{"n_head": 9, "activation": "swiglu", "norm": "rmsnorm", "norm_place": "pre", "qk_norm": false, "init": "orth", "init_std_qkv": 0.0214, "init_std_down": 0.00228, "optimizer": "muon", "grad_clip": 1.0, "warmup_steps": 200, "seq_len": 512, "doc_mask": true, "train_tokens": 913400000, "dataset": "wikipedia_en"}
MLP neurons of a small language model. Each row is named by its layer, matrix (down: output weights) and neuron, and shows model dimensions 208-335. Each number is 128 + 32 x the weight over its row's rms, rounded and kept within 0 to 255. Numbers have three digits each. A neuron's up and down rows have the sign that makes its largest values positive.
After each neuron's rows is what it responds to, as a language model described it from the Wikipedia text at the highest values.

L6.down1822:142089094122090083134132099104117121184081094095131119095127177148138120124179160146129119110167082130140111124110162095092088125114136118094153135106103153132189170151104138135125074178128138210138069096185108126149127121093158183204074120158155130102106121118128151120111164111117153102084121124128095151114124172067147101144124076157109119132109111077164117145127169178193120102102
Responds to: Determiners and ordinals

L6.down2047:077109122172149114167110127165130107153157120123122133157147096109145139110139128119098107097069132099162117121147053085115145135098080117128113146142119087113110156085117124127112162124080113115161174115143126126148110114133197155172173116164094196000174177109119105077100121150153102103120084104128157204133125125160141155149137134087087127123114191174072143150154141089135106120074
Responds to: Membership in political bodies

L6.down459:124182166139105111143056113203167139090141098095181108144149168141151114137145107073104118147157121166102150129175077120143148094137136163123156083055048119099170142110136146139143176150137164126091141127130121121119146156106123150129083109062142084173131148135125130187120082112180145128160139145138096061133101148137112130140143157114162146087135141124157133168110113195132073175153
Responds to: Year final digit

L5.down1753:109191086105134147251118131125159081122136113130092111073180140149111120171123120087143086165164098137086098134163149141120157129148092128089164188099131140153131103133133106147137133098183129077080174164151115237148114134100157135140209146151115157119126135108157091133129089161116146105088139149130121119114147138159107100151138127134107114124119135117109118149143110180158175129078
Responds to: Mid-compound connectors

L5.down308:121114139157116095145160032112096127098150118152134151129136134134136154140120118123150119177103110182127122079101098108114210115098168161109049122146105097118134071119114120198104154103159080138138146169132147149124181171116149152131171118129158118151107144130179081114176134111108120142130108110093114132107123073093073127162076146066119094095119118056164082101120137190111113116101
Responds to: Year digits and acronym completions

L5.down1678:146125154155133123083189103144133167176142113178164153101162125099132149155164139045158126163165124123126161070136128160111172123155170154137155171122161109147152157126159102105108164206137117094167139131192092091140091171190185123090152105104127112099184157119167120163182169108089159132111127087153130150096135093131113140157096114186196087148152141113050098177110127178123111168160
Responds to: Appositive phrase openers

L3.down1126:170080119110092145165150165089134114105094153121079159131147176144081130171067142140130114116117126115134047171135148104085102128130121044100151093121104111142132120120105183120126160149162139120148123156115127098090109186128093121144110055100122121106100076163144091133126191082079148143125104124195133149120152106127108083090142129169112141148175132114125095111096125174096132124187
Responds to: Year final digits

L6.down1349:147114135120135088145129124159136151107107138154095139135113126111143112144146141099185143110140100137152092160105171133179113162152098063140125126167132106095178135140164148123123121126171241126097201091154164135131157133154107151185124096098111112077229116130204112116083129203127123092136101138112084149092146131113054151147157116160137104132118048141157129143129160090168106127141
Responds to: Coordinator between modifiers

L3.down1141:154119171168154131181170096088125070102154121099092158067171145164119126138154200167075113109134163104088135091145116153151105128130039096148077060189121152114072064157117184108106168108179057113126143172129076114133169142086105056154117139138132063100205139088173112129130119134120099143200182131195125136146115159096138103081134099145154083101098161103123136073102141163082137122117
Responds to: Partitive "of" after quantifiers

L3.down528:180113099134135193137150122155153096109143102142075081092134182075168156132135099111145180145095065133092109051168123081094135145130120125135125166117123138090180117122112127110147132109137110185144117078171128150123140081089099058064156115154185118135118158129168180209147144162129119170160118113150151121142106116150104112109149119149101212164109126124155139156085131123151154138086
Responds to: Coordinating conjunction in modifier pairs

L3.down1307:107171138154152106126143150056113141143120131117116041123125124191149117159066089120113166111042210164133132178146127136089097151134125142130173121201105135167144181173135136103121123176093082110098132142168125143208193168122093188143215128175094081050144150140208098156064143151126156111092110085101131176163180098095138175091121151145158163207211138133186133150116163169096160148144
Responds to: Noun after indefinite article